config = dict(
    n_layer=15,
    d_model=640,
    n_head=10,
    n_kv_head=5,
    head_dim=64,
    d_mlp=2560,
    vocab_size=33273,
    activation='silu',
    norm='layernorm',
    norm_place='pre',
    norm_eps=1e-06,
    positions='rope',
    rope_base=1980.0,
    rope_fraction=1.0,
    qk_norm=False,
    attn_scale=0.125,
    bias='none',
    tie_embeddings=False,
    parallel_block=True,
    init='trunc',
    init_std_qkv=0.0208,
    init_std_o=0.0,
    init_std_up=0.0208,
    init_std_down=0.0,
    optimizer='muon_variant',
    lr=0.00797,
    lr_mult_o=2.0,
    lr_mult_down=3.0,
    beta1=0.93,
    lr_head=0.00603,
    grad_clip=0.5,
    warmup_steps=200,
    schedule='wsd',
    decay_fraction=1.0,
    decay_shape='sqrt',
    final_lr_fraction=0.0,
    batch_tokens=65536,
    seq_len=512,
    doc_mask=True,
    train_tokens=711100000,
    steps=10851,
    dataset='wikipedia_en',
)
MLP neurons of a small language model. Each row is named by its layer, matrix (up: input weights; down: output weights) and neuron, and shows model dimensions 80-207. Each number is 50 + 12 x the weight over its row's rms, rounded and kept within 0 to 99.
After each neuron's rows, "fires before" lists the tokens most often just after its 100 highest values on Wikipedia text that the model never trained on.

L3.up2081:59 40 42 66 61 49 53 67 39 35 53 59 58 64 41 47 36 44 54 59 64 51 51 48 54 32 53 48 33 63 60 81 69 48 40 46 40 30 51 66 46 50 66 51 44 57 56 67 45 59 59 63 64 58 52 54 63 48 54 47 67 63 38 34 38 67 48 23 51 32 57 55 43 62 34 53 56 27 48 53 69 57 43 22 44 64 65 62 72 40 43 42 50 44 83 34 62 37 65 44 54 42 56 58 58 49 49 49 47 40 50 61 50 46 63 32 63 60 61 60 54 40 67 29 66 52 49 82
L3.down2081:41 54 99 54 70 68 55 47 48 63 37 63 61 56 44 65 42 38 55 39 65 42 35 52 46 34 42 51 44 48 42 58 52 56 43 52 53 42 55 51 37 56 48 57 63 56 39 50 55 31 48 48 39 10 52 53 72 31 68 32 74 47 61 56 49 66 54 61 73 32 41 46 64 58 59 61 58 31 48 53 33 17 53 46 49 36 68 42 46 33 42 69 30 47 49 63 66 35 56 48 46 51 46 54 73 41 53 28 56 60 65 56 46 72 53 49 57 33 58 55 59 41 65 63 42 59 49 42
fires before: " |", "\n", "°", ".", "a"

L3.up546:60 39 43 46 56 22 64 53 45 45 64 87 48 48 67 49 37 55 46 56 45 48 21 24 71 35 46 52 59 53 56 68 41 59 43 30 64 57 56 66 43 41 55 42 37 24 46 61 48 29 52 38 63 58 36 45 61 49 72 61 62 35 53 56 41 64 36 40 48 53 56 54 36 41 53 51 43 29 50 63 54 56 37 47 52 41 51 58 48 28 46 65 34 36 34 48 51 46 33 47 48 40 69 50 64 53 74 48 47 42 41 39 66 37 64 50 49 54 37 45 31 79 50 63 36 51 53 47
L3.down546:55 82 53 62 77 43 37 43 48 38 54 39 67 48 38 50 58 33 51 69 61 50 71 62 49 59 38 71 39 49 58 55 52 58 21 53 51 57 58 24 48 60 37 43 72 60 78 54 35 62 42 67 64 39 48 57 42 38 41 55 38 56 49 78 47 61 66 53 61 65 54 57 50 47 48 50 49 40 43 54 37 49 47 57 37 40 60 43 59 52 51 61 59 29 40 34 45 45 53 43 35 66 36 56 42 55 49 39 38 75 59 47 36 52 39 44 45 30 42 26 56 47 63 51 52 47 56 45
fires before: "\n", " |", " to", "ote"

L3.up491:47 53 66 51 60 27 48 66 50 41 37 39 63 43 73 41 60 42 67 26 34 58 41 70 57 26 40 50 62 57 49 53 60 72 68 37 76 38 54 72 47 42 39 57 70 33 41 54 68 58 35 51 65 53 26 53 68 49 45 66 55 61 53 53 22 44 52 50 64 36 37 43 56 48 52 54 17 47 59 39 46 50 52 67 51 50 63 64 67 46 51 26 59 62 64 51 39 58 61 36 50 51 33 60 60 61 58 42 59 27 48 51 62 49 41 50 48 52 45 57 55 41 52 59 62 50 54 51
L3.down491:48 48 69 44 45 32 65 52 56 78 54 46 52 36 48 25 50 47 45 38 55 30 61 55 37 43 61 40 38 33 77 63 46 22 53 55 51 42 37 66 45 49 27 45 65 37 64 69 50 43 32 45 41 52 76 57 33 54 40 52 34 70 24 42 52 61 36 47 66 57 45 51 40 46 80 58 50 33 50 40 55 50 50 63 26 39 55 58 48 43 68 38 63 26 43 58 71 46 52 43 49 41 66 46 53 62 63 67 58 40 45 46 57 40 49 61 65 44 34 46 65 57 64 38 35 46 56 51
fires before: "\n", " on"

L3.up1262:36 25 64 53 54 38 72 54 56 65 62 21 67 18 67 38 31 48 61 52 52 41 70 59 61 40 52 55 54 37 33 44 35 72 45 60 58 06 30 40 51 69 43 62 36 50 48 52 50 59 52 46 57 15 30 48 45 62 38 52 50 69 38 54 51 65 48 63 30 35 38 40 53 49 66 50 25 67 66 67 62 64 36 56 32 68 40 57 38 49 28 42 24 52 46 52 36 40 50 73 67 48 55 32 47 62 41 44 51 53 58 48 63 46 68 47 76 66 25 57 32 40 43 47 55 56 37 35
L3.down1262:13 44 25 40 40 30 83 35 44 64 29 54 57 57 37 47 54 68 34 53 34 47 44 59 72 51 40 65 25 41 66 64 42 69 53 54 66 70 68 55 55 52 49 55 47 32 40 67 44 43 53 60 65 51 48 60 49 56 46 60 47 37 85 58 70 47 41 64 66 40 42 34 47 36 28 56 50 66 40 72 47 48 47 42 52 56 61 66 58 53 53 51 48 59 71 35 49 55 46 41 49 63 72 46 37 50 53 23 55 39 54 43 40 60 56 43 54 47 30 37 60 26 44 30 26 51 83 71
fires before: "\n", "=", "-", "===", "in"

L3.up2378:38 37 60 88 49 42 30 62 70 46 58 61 54 37 58 71 54 20 57 45 52 72 47 77 57 34 73 39 63 55 41 69 51 62 37 65 58 53 76 48 62 14 44 49 64 40 36 69 30 52 59 68 44 53 40 65 60 63 39 42 56 54 42 38 34 47 43 43 68 42 41 33 51 29 43 43 34 39 56 59 61 51 23 42 62 53 47 41 46 73 18 36 45 42 46 43 49 62 71 47 50 35 57 48 49 53 56 42 66 38 62 52 41 48 47 41 56 52 39 47 69 60 55 33 62 34 28 41
L3.down2378:49 47 58 62 53 48 51 51 53 33 39 55 50 46 58 46 40 43 34 51 63 56 47 46 62 41 52 44 65 62 35 66 40 52 55 40 75 59 44 59 48 39 57 46 46 45 44 40 67 53 50 55 61 38 59 56 54 65 47 39 45 60 52 33 34 41 44 22 47 51 15 35 53 30 45 62 46 64 64 51 32 39 59 37 41 67 46 56 42 75 47 38 19 33 63 55 48 54 66 49 51 39 55 47 35 64 67 65 57 25 68 53 52 44 51 47 69 58 51 67 34 57 62 33 52 64 29 42
fires before: "\n"

L3.up2545:22 41 57 47 48 56 55 55 56 37 46 50 55 55 48 54 53 51 48 42 51 59 34 52 29 48 52 46 52 51 71 46 40 61 65 47 45 73 53 61 49 50 48 37 70 72 53 54 31 31 42 45 54 47 35 60 44 53 62 58 47 57 28 62 63 43 56 61 42 54 66 59 27 50 60 40 68 60 50 38 49 51 46 59 58 27 60 39 52 35 68 40 60 51 63 57 70 49 69 56 42 63 51 51 35 43 62 39 39 37 57 48 34 54 48 60 38 54 49 39 60 63 52 52 70 44 44 48
L3.down2545:64 54 67 48 40 48 38 76 41 69 54 60 42 57 44 56 64 52 32 24 64 32 50 39 46 49 59 53 38 53 41 41 47 55 44 49 37 40 48 55 43 71 46 51 57 67 57 44 34 48 55 45 35 46 47 50 57 57 53 51 59 44 21 55 63 51 69 56 50 43 56 55 52 65 48 34 47 50 40 64 31 65 33 47 28 37 35 40 50 36 52 20 66 57 62 61 45 34 35 45 66 68 47 52 50 59 69 34 43 39 47 45 54 57 40 59 59 52 53 32 40 52 52 53 59 53 42 53
fires before: " |", ":", " to", " of"

L3.up1102:52 47 29 32 50 28 55 40 38 41 58 35 42 53 47 59 52 57 59 50 58 39 45 55 36 39 51 75 43 52 59 21 46 30 71 56 44 38 60 51 37 62 47 71 21 55 60 45 38 46 51 44 48 50 37 38 54 46 60 54 50 39 28 67 49 50 46 62 49 64 50 67 52 47 49 39 32 70 65 42 53 42 28 29 45 66 29 53 59 45 33 46 28 71 35 36 49 55 47 55 76 58 46 38 53 43 53 58 56 44 74 48 55 54 58 55 59 78 60 45 20 71 53 57 40 35 64 53
L3.down1102:34 54 50 59 43 51 63 47 42 50 51 54 25 71 52 58 35 56 66 31 48 49 44 73 60 40 52 45 54 45 46 38 72 56 61 56 37 46 47 45 47 33 50 35 60 59 43 57 57 48 58 43 58 44 49 62 48 48 47 73 46 57 25 25 83 42 34 29 57 37 47 50 57 37 73 61 42 57 29 56 31 43 67 32 56 69 62 52 47 40 55 63 15 21 55 41 55 43 67 43 64 45 36 52 44 79 43 56 47 44 55 44 27 49 55 51 30 58 63 35 55 42 58 53 55 53 49 39
fires before: " in", " of", " to", ",", " for", " with"

L3.up739:59 34 56 43 63 64 36 35 54 63 42 74 48 52 53 39 46 67 43 63 44 50 67 56 35 55 65 56 58 60 62 61 65 65 48 50 43 37 43 52 62 56 44 78 61 36 40 71 51 40 64 53 55 43 69 41 42 37 57 60 53 60 64 62 48 44 68 31 52 45 61 40 40 50 36 34 60 47 53 44 53 26 53 46 45 43 37 51 41 62 51 54 28 42 34 45 67 34 51 69 56 31 60 56 55 38 51 70 68 39 62 46 29 65 45 43 60 23 59 31 69 52 50 50 51 37 49 24
L3.down739:50 30 51 37 47 90 46 38 42 49 52 40 51 45 69 48 69 86 37 47 72 56 49 53 56 43 54 47 44 49 57 43 45 52 49 57 58 41 60 50 33 45 62 61 41 49 53 15 56 66 47 41 53 49 83 57 58 61 50 45 67 33 37 33 40 38 56 24 46 37 52 41 59 34 61 58 55 48 50 47 55 31 44 49 57 54 54 49 47 41 63 47 59 58 40 59 28 58 36 48 72 48 38 48 23 55 51 64 53 49 48 35 68 65 66 29 42 78 50 49 46 57 45 56 53 38 56 40
fires before: " |", " of", ":", " example"

L3.up839:60 44 61 54 36 31 65 50 36 56 45 40 45 38 62 49 63 46 51 47 40 51 66 41 37 47 44 58 28 58 54 53 77 46 48 64 69 46 45 27 42 33 62 35 31 62 49 41 51 51 45 52 65 47 29 50 47 70 62 48 48 39 38 65 43 49 67 48 56 59 65 52 35 49 41 41 40 50 68 37 50 41 32 45 40 49 51 48 77 58 30 42 44 22 54 54 53 71 44 58 30 51 38 51 35 59 41 54 68 79 61 51 43 65 32 38 56 56 55 58 22 55 70 51 66 42 65 53
L3.down839:39 65 49 47 57 52 59 52 60 58 50 55 23 59 55 53 64 51 59 55 66 32 58 31 55 46 40 59 43 38 58 36 39 45 46 66 56 39 55 38 59 46 54 41 43 41 56 53 57 47 45 49 29 55 47 37 64 50 34 53 29 51 42 43 51 76 48 66 65 41 54 82 46 22 53 65 56 47 39 58 48 47 39 58 51 80 57 48 33 54 51 25 16 58 51 75 52 61 47 47 56 67 70 50 64 52 48 50 48 41 45 46 40 73 49 34 57 64 79 56 49 33 55 65 61 49 71 53
fires before: ".", " and", " of", ",", " from"

L3.up2309:42 55 69 36 46 53 69 41 50 66 24 53 55 49 34 70 57 35 36 69 34 49 58 45 53 57 72 54 38 61 36 43 49 39 52 43 52 42 33 53 70 64 53 39 43 51 52 22 74 27 47 63 56 49 37 58 63 48 43 50 27 47 31 38 64 53 64 50 46 51 51 43 55 55 34 38 34 34 48 51 67 42 43 52 49 64 58 69 43 51 31 49 56 50 23 60 71 51 47 33 57 41 51 47 43 49 66 61 56 63 60 63 28 56 53 62 47 43 57 43 43 46 64 52 42 56 66 41
L3.down2309:42 36 57 50 63 45 55 51 39 58 56 65 23 62 18 55 49 20 49 37 64 36 48 52 27 49 71 72 42 59 45 39 55 41 27 65 50 49 72 41 61 55 45 75 51 44 55 46 49 56 49 46 50 58 56 57 47 36 45 30 42 61 60 53 34 65 36 43 74 65 17 57 44 77 55 58 54 69 54 39 46 48 43 50 49 52 41 40 48 61 43 41 44 65 72 62 71 58 43 40 42 63 55 44 42 66 66 74 54 19 48 44 57 45 57 43 29 34 42 27 39 54 56 35 54 29 50 66
fires before: " to", " as", ",", " in", ".", " of"

L3.up829:47 36 25 75 45 50 36 54 70 63 56 67 44 47 50 44 79 38 71 57 38 44 37 33 34 50 57 46 47 52 58 53 69 59 38 40 55 46 46 70 59 46 46 58 66 62 62 63 31 26 53 46 43 50 45 49 60 38 47 39 43 56 59 38 54 53 53 49 60 37 42 60 42 26 53 44 56 66 22 67 42 47 66 50 64 58 31 40 49 61 45 52 52 48 50 55 33 54 67 58 59 29 42 63 41 52 35 36 55 46 26 69 33 54 65 18 35 52 41 57 42 56 59 52 50 28 52 24
L3.down829:47 48 49 53 34 54 57 55 34 61 56 64 43 60 42 43 43 48 49 68 31 49 36 54 45 56 42 59 43 43 58 58 39 47 44 34 64 62 45 55 44 53 60 66 51 43 25 74 18 29 64 26 75 57 59 44 58 24 33 59 55 77 66 54 55 41 55 28 48 35 52 72 36 21 56 58 35 40 51 50 37 28 44 51 59 44 51 56 47 39 53 39 65 49 61 43 36 54 45 74 47 43 53 38 35 57 44 56 76 34 59 64 53 40 66 41 54 44 62 49 69 45 54 65 41 45 47 69
fires before: "\n"

L3.up387:65 35 60 77 42 48 47 55 45 57 60 52 41 71 62 59 50 56 46 37 60 40 38 53 61 25 45 65 48 36 61 20 45 59 56 66 72 24 46 47 69 51 57 53 59 28 46 33 52 39 50 55 54 67 48 64 67 27 70 37 45 52 63 55 53 57 33 46 58 40 38 40 38 55 42 46 49 38 43 70 56 59 44 52 24 68 64 71 72 65 69 67 52 38 66 37 73 42 46 53 65 35 54 57 37 35 37 46 49 47 48 26 43 44 53 49 47 34 57 57 51 61 68 58 62 50 50 43
L3.down387:47 63 69 40 67 52 50 30 60 38 47 55 36 66 31 56 18 37 64 58 49 60 58 48 54 45 35 47 39 47 42 59 51 46 72 64 32 32 56 54 53 68 52 67 66 36 69 61 79 40 50 37 53 55 55 34 67 82 57 61 64 53 49 47 32 52 52 48 50 59 55 34 50 52 55 60 52 51 62 45 63 56 48 74 49 44 52 41 74 54 58 71 55 52 58 52 52 44 22 41 42 42 37 36 64 53 42 42 32 32 60 62 45 52 51 39 48 31 59 56 61 41 51 51 43 57 57 46
fires before: " |", "\n", "°", ".", " votes", "-"

L3.up942:54 67 60 53 51 51 55 50 44 27 50 69 46 65 51 55 57 52 56 32 53 52 55 58 48 40 53 35 30 58 07 64 50 31 48 43 53 47 60 51 49 51 48 30 54 25 38 48 42 50 41 58 57 67 44 47 70 64 63 60 39 53 59 50 41 50 44 29 55 52 39 45 44 67 70 60 60 46 72 55 36 40 30 40 42 50 60 47 64 48 46 31 52 43 48 25 59 47 50 48 33 59 51 52 51 54 52 38 54 47 46 44 31 55 76 28 52 62 49 76 62 43 42 47 56 26 59 78
L3.down942:44 53 52 42 38 29 55 48 41 38 55 34 48 71 55 43 52 22 34 48 58 38 40 45 56 54 40 44 51 52 41 44 58 54 51 64 53 50 45 24 34 41 54 42 45 44 50 36 52 55 37 41 40 45 46 68 56 58 53 39 51 55 52 60 25 47 59 31 59 52 74 54 57 63 51 31 84 53 53 56 63 50 64 42 50 63 57 44 39 35 59 55 40 36 62 42 59 49 60 52 70 40 33 48 53 40 34 33 83 32 62 57 63 58 73 45 41 55 38 82 44 65 57 38 68 53 50 59
fires before: " |", ".", "\n"

L3.up62:52 65 34 48 74 48 77 61 23 60 51 59 55 58 23 53 22 49 60 26 52 62 39 68 34 33 30 46 62 58 39 45 59 47 72 56 60 26 40 53 39 34 43 50 50 27 68 50 50 38 35 60 55 51 52 54 38 42 38 63 58 51 56 73 47 37 78 46 44 43 63 35 41 60 80 42 35 52 55 39 64 43 56 45 50 67 45 38 52 40 49 26 71 42 50 69 65 58 43 45 40 37 47 58 60 40 48 52 59 43 44 41 46 69 65 40 28 63 25 61 50 62 56 50 39 63 66 64
L3.down62:54 80 51 56 32 42 48 40 37 54 50 41 40 43 52 59 48 62 45 43 60 77 45 63 36 43 53 56 43 41 43 48 39 66 53 37 30 57 62 28 53 40 35 42 64 34 49 48 54 47 49 28 32 61 49 59 31 47 59 48 48 52 66 68 49 41 61 41 58 46 73 28 67 57 57 28 40 50 58 48 50 46 52 57 32 51 49 40 32 58 62 35 64 16 52 48 54 45 45 54 61 48 57 44 78 44 62 42 80 56 53 67 46 44 65 40 45 72 47 63 61 67 65 54 44 55 52 48
fires before: " |", ")", " (", "\n", "."

L3.up1820:59 47 57 61 38 59 44 50 35 44 42 43 60 52 51 52 69 42 51 43 39 48 38 45 37 54 53 52 60 60 48 41 67 43 77 34 52 48 56 42 70 31 53 38 81 57 33 62 41 43 86 52 40 52 58 48 59 58 58 41 70 36 62 33 42 67 39 42 46 41 34 56 24 49 49 66 56 55 66 53 42 52 60 49 48 39 35 45 50 37 32 44 46 58 50 46 44 37 64 52 60 51 55 42 55 39 56 53 45 43 49 40 39 16 49 42 64 49 29 41 72 74 36 51 59 33 15 58
L3.down1820:29 65 43 25 66 34 50 27 53 49 56 67 43 54 46 58 37 57 65 43 48 38 42 55 48 56 61 49 54 43 59 42 41 48 54 67 26 59 49 40 44 48 28 61 53 55 37 41 58 55 21 54 35 35 59 51 54 60 25 47 43 53 45 62 32 65 42 66 47 46 35 48 72 37 33 45 46 65 42 61 25 44 56 68 30 49 59 54 43 45 64 39 48 60 59 45 48 47 41 51 57 42 49 53 39 61 66 62 39 57 37 60 59 00 29 72 32 52 54 45 45 46 64 61 47 52 63 33
fires before: "\n", " the", " Independent"

L3.up1540:56 47 47 43 52 46 78 39 53 36 38 35 51 61 33 50 31 55 30 39 11 34 52 18 14 48 56 65 55 27 55 51 39 54 43 87 63 73 43 51 57 59 58 32 63 56 58 35 32 58 56 61 51 25 61 51 31 43 71 33 56 45 46 45 59 63 67 67 65 62 63 50 35 51 42 48 26 39 44 56 41 49 27 49 63 58 35 55 52 26 56 38 63 47 56 41 33 58 39 73 32 65 41 52 53 34 48 48 61 63 44 69 41 66 39 50 63 53 64 57 55 47 38 66 48 61 47 45
L3.down1540:59 43 52 72 60 51 45 50 54 45 63 39 63 35 65 62 55 39 48 71 63 60 52 58 54 51 13 59 55 53 63 41 55 56 31 45 37 48 58 71 58 45 36 41 55 53 51 73 52 46 55 63 71 37 45 52 51 58 33 72 21 57 62 70 36 47 46 56 60 36 51 69 48 40 36 41 52 66 35 49 61 41 45 32 60 46 62 53 84 39 64 62 47 39 44 62 57 38 45 35 51 37 33 63 41 33 67 44 60 48 44 72 38 49 38 37 68 37 44 46 71 57 53 51 53 54 52 52
fires before: ",", " of", " in", ".", ";", ":"

L3.up2046:67 46 67 61 50 61 53 60 54 47 53 69 39 52 47 53 35 39 66 53 33 52 60 74 47 58 68 40 47 53 41 45 65 46 37 59 55 39 45 54 47 49 55 47 58 47 44 62 68 37 45 32 39 62 66 47 38 34 60 64 53 42 51 46 62 36 50 47 44 47 57 57 54 13 26 49 43 49 48 36 47 55 58 45 50 44 48 52 40 26 43 42 42 43 59 65 51 41 38 31 42 43 45 67 62 61 60 46 40 61 65 39 53 44 48 38 54 61 49 43 31 53 29 41 17 67 72 64
L3.down2046:66 52 73 25 53 39 52 50 53 44 69 47 47 63 70 56 71 67 59 48 68 43 58 47 58 35 41 44 49 64 33 45 62 43 54 37 34 38 51 51 49 57 42 55 52 51 55 44 51 44 52 58 48 33 46 57 44 55 50 66 71 39 58 30 40 66 60 72 64 48 37 31 52 34 83 57 65 42 48 41 71 60 48 43 59 30 38 49 33 56 40 61 13 42 65 65 41 59 54 69 54 21 23 50 25 61 53 45 35 63 56 65 45 93 42 57 51 62 49 40 48 46 46 47 60 56 51 22
fires before: " of", "==", ",", " and"

L3.up2175:32 47 34 35 41 53 53 43 48 49 33 64 60 25 51 61 66 14 49 31 37 52 46 55 48 41 58 58 63 46 49 50 38 44 77 55 59 53 67 34 51 41 44 64 34 32 27 37 23 61 44 71 67 47 48 46 55 52 62 56 35 65 56 63 47 46 56 46 47 55 42 38 24 62 36 45 51 48 49 41 44 51 47 39 39 40 42 30 52 34 36 60 60 53 35 47 62 78 38 55 49 57 46 74 56 48 46 36 66 40 18 61 47 56 66 46 69 52 65 47 36 59 61 42 49 45 55 72
L3.down2175:56 59 58 44 38 43 34 58 55 38 38 46 52 42 50 26 55 35 44 33 47 41 45 47 49 38 54 26 69 40 57 43 40 71 37 54 41 70 51 74 62 49 54 58 50 27 31 25 41 74 49 47 48 64 65 50 25 48 75 51 38 47 56 52 46 21 44 61 87 52 37 52 42 60 47 42 51 42 43 45 47 45 44 41 28 62 18 46 47 59 53 52 49 58 46 60 75 67 70 49 59 53 64 38 40 43 37 32 70 29 46 57 72 59 64 44 42 64 58 65 36 67 48 38 94 46 53 50
fires before: "0", " 0", " 2", " 1", " |", "1"

L3.up2320:53 58 34 48 61 36 29 22 83 64 48 54 24 50 46 54 44 53 40 52 58 61 46 49 38 57 52 68 63 62 51 54 55 52 49 61 48 63 49 78 31 54 46 46 47 60 41 37 38 78 80 40 55 51 76 39 74 27 56 49 51 62 24 22 47 51 58 48 53 49 55 43 56 42 32 37 52 60 54 66 55 47 37 64 68 42 31 50 64 33 63 63 46 49 36 44 65 35 16 30 41 52 72 49 37 22 46 44 57 47 33 57 60 34 45 54 60 62 54 58 17 57 37 65 46 38 43 66
L3.down2320:69 48 39 46 43 44 35 40 52 58 65 38 58 36 52 71 58 26 62 47 56 48 61 47 45 48 33 46 55 70 63 47 51 42 54 58 47 67 50 49 49 37 40 51 59 61 58 43 37 43 55 29 56 61 41 36 57 23 74 58 42 40 57 53 38 47 39 75 53 42 58 39 46 54 42 40 56 47 40 44 64 30 48 37 56 63 33 57 16 64 61 57 53 54 63 50 45 51 52 66 38 38 58 46 49 33 69 56 56 55 58 66 44 40 34 66 67 49 50 66 44 36 60 42 55 37 48 37
fires before: " |", " of", " in", ":", "-"

L3.up1885:59 45 60 52 61 60 56 37 47 58 26 44 44 85 59 55 38 38 27 33 37 65 41 56 57 36 52 57 44 23 36 56 64 53 31 51 55 43 42 38 54 69 24 44 56 40 40 38 61 55 36 63 31 42 40 39 57 39 59 52 52 64 43 53 49 52 59 39 43 59 52 49 50 35 41 55 39 54 46 37 45 66 51 44 49 50 44 70 31 59 56 58 58 77 49 48 57 60 68 39 40 25 60 61 44 56 56 64 44 65 63 38 48 40 51 50 69 46 56 30 43 32 45 48 62 38 49 59
L3.down1885:46 71 65 58 58 57 59 42 53 64 23 70 53 54 52 44 23 57 52 69 60 28 48 58 36 50 56 36 68 58 19 32 53 68 58 56 50 60 44 20 71 47 53 35 60 65 41 46 49 58 42 39 43 59 29 67 54 47 56 53 44 62 43 42 55 36 53 29 58 60 50 47 58 38 39 50 53 54 40 37 52 65 44 47 53 57 40 52 30 67 66 57 64 62 43 43 64 74 50 35 48 75 35 42 47 60 60 45 49 32 45 49 34 40 55 44 60 38 68 55 58 50 44 46 59 19 66 59
fires before: " as", " the", " to", " of"

L3.up2417:49 48 60 42 30 24 30 43 45 60 46 43 48 63 72 46 64 47 52 48 39 43 40 33 42 45 47 49 38 39 50 46 46 49 48 44 59 46 40 43 61 41 64 38 43 73 58 47 68 32 40 53 50 57 31 42 49 48 48 57 38 31 50 46 26 60 59 69 54 53 54 52 51 52 35 67 53 49 60 42 23 47 58 56 54 76 42 62 30 59 49 50 42 25 49 56 48 57 80 44 59 66 26 44 55 39 55 43 66 46 57 56 66 43 53 49 59 35 46 30 65 47 51 48 26 30 45 51
L3.down2417:62 59 18 62 53 65 57 59 56 52 45 52 59 52 36 48 33 40 40 55 42 40 50 57 56 58 60 48 59 48 37 59 28 40 37 61 48 61 45 76 49 61 52 78 30 30 58 57 46 53 51 59 75 47 51 45 43 66 51 76 37 69 40 37 53 48 38 61 69 46 67 35 49 55 64 47 64 54 52 58 46 49 59 40 54 27 49 42 39 38 37 61 74 65 60 73 39 59 35 35 62 32 64 61 54 55 37 52 49 34 73 48 38 60 50 60 48 60 54 38 33 50 32 34 67 68 53 68
fires before: "\n", " (", " in", ".", " on"

L3.up557:47 26 46 65 48 56 44 60 28 52 44 45 37 46 41 55 52 51 53 59 36 51 60 59 44 60 75 31 62 32 35 51 44 76 51 53 46 43 58 47 53 76 45 41 51 39 41 54 60 26 60 51 70 45 56 48 33 81 44 67 79 49 43 35 60 58 58 50 61 53 67 67 48 50 68 63 46 38 54 40 57 53 22 49 55 70 23 41 49 67 50 41 43 42 78 58 69 52 18 44 17 46 27 52 55 34 34 78 35 58 57 57 35 35 35 30 43 56 46 59 42 57 52 34 64 42 44 51
L3.down557:43 48 34 59 31 70 64 57 45 30 47 47 46 49 27 26 41 48 34 41 39 43 33 52 43 57 51 50 47 63 52 50 38 42 66 49 38 51 47 62 35 36 54 44 48 67 44 39 67 49 34 52 49 33 47 47 63 47 50 62 58 58 29 67 59 73 31 42 30 50 53 36 59 42 51 62 18 35 43 50 38 50 57 49 52 48 65 42 58 49 55 62 75 58 43 45 36 42 63 66 67 58 46 30 35 47 63 34 47 37 56 57 66 51 74 44 36 53 24 34 66 59 47 61 37 64 55 56
fires before: "\n", "-", "|"

L3.up994:63 51 50 67 48 24 45 69 67 59 61 53 53 46 41 59 53 38 50 64 28 45 42 42 45 31 45 49 52 39 58 59 40 59 38 42 44 32 48 53 46 60 59 35 71 59 54 57 71 47 61 64 51 62 41 53 67 52 67 42 51 43 35 33 46 38 62 35 66 44 53 34 58 34 51 51 39 44 67 61 40 32 39 34 67 51 47 44 59 40 56 41 52 62 31 30 39 27 60 59 65 48 47 55 62 55 49 67 56 41 59 44 46 67 78 78 43 48 62 44 46 38 43 49 63 39 27 10
L3.down994:51 73 52 74 35 36 80 60 49 48 46 52 42 51 59 59 36 71 44 33 28 41 59 48 34 32 48 46 30 50 52 70 42 62 22 55 39 51 46 43 58 66 38 52 71 74 58 42 77 57 31 41 45 51 44 45 36 44 45 61 54 58 28 52 39 40 50 35 66 28 31 37 34 51 67 47 58 43 56 68 56 48 47 34 48 62 52 31 45 51 59 48 45 40 57 46 50 35 49 39 85 36 35 43 63 60 49 65 45 64 65 55 31 67 37 84 56 45 60 41 64 41 22 61 71 21 34 29
fires before: ".", "–", " |", "%", ","

L3.up2394:60 42 29 42 36 46 68 36 54 34 35 33 47 48 45 36 63 60 63 39 59 69 50 47 37 40 68 58 48 41 60 30 56 51 47 63 29 39 34 56 41 47 58 37 22 35 51 53 31 18 41 45 56 48 42 56 51 58 69 57 61 60 28 34 47 50 74 43 56 54 46 41 62 49 71 54 59 47 57 39 64 39 43 21 41 38 42 55 63 54 39 63 52 37 58 48 41 59 69 54 59 50 53 46 25 62 40 54 54 48 41 63 62 41 56 33 35 43 52 35 51 58 53 44 59 68 53 52
L3.down2394:50 51 57 52 57 51 47 49 49 52 67 37 42 74 65 63 31 55 63 50 56 60 72 60 51 63 34 78 55 52 46 50 55 54 53 51 43 48 60 45 61 50 47 39 27 39 48 47 60 52 47 42 55 44 36 64 55 50 22 50 19 47 38 54 52 50 26 37 86 46 48 53 50 30 36 51 23 54 62 60 54 56 67 58 54 49 72 70 46 44 50 51 48 55 55 56 19 52 64 46 49 62 39 60 69 44 83 75 38 68 36 38 55 56 64 71 28 64 55 39 52 42 44 64 69 51 37 59
fires before: ",", "}", ".", " |", " in", "})"

L3.up1799:51 48 41 65 62 55 46 53 48 42 53 54 42 52 45 51 63 47 52 65 24 58 75 46 52 22 48 71 52 43 46 49 57 63 51 41 46 27 54 65 46 74 21 34 37 33 80 52 54 47 56 46 48 41 45 51 49 55 51 57 53 54 51 47 70 44 58 36 44 58 59 28 57 30 56 65 54 72 66 61 45 47 53 67 67 53 47 51 31 54 53 52 42 39 50 50 62 39 43 45 37 50 65 61 47 39 45 36 64 33 42 53 48 37 67 55 48 65 54 47 34 62 41 49 62 74 45 66
L3.down1799:38 45 61 39 46 52 52 34 48 39 71 67 31 57 67 49 39 36 62 33 56 60 35 47 74 73 27 67 54 62 54 50 49 57 55 29 54 51 48 43 55 44 47 57 60 47 34 40 52 43 57 47 54 34 51 49 36 64 45 54 31 60 54 49 42 42 46 44 59 50 35 64 74 73 57 36 46 55 52 35 28 53 71 41 36 40 45 58 61 52 55 26 47 51 68 50 52 74 47 63 85 52 49 43 58 60 55 50 37 32 38 31 67 46 36 56 40 67 56 68 40 31 38 54 51 60 50 44
fires before: "\n", " |"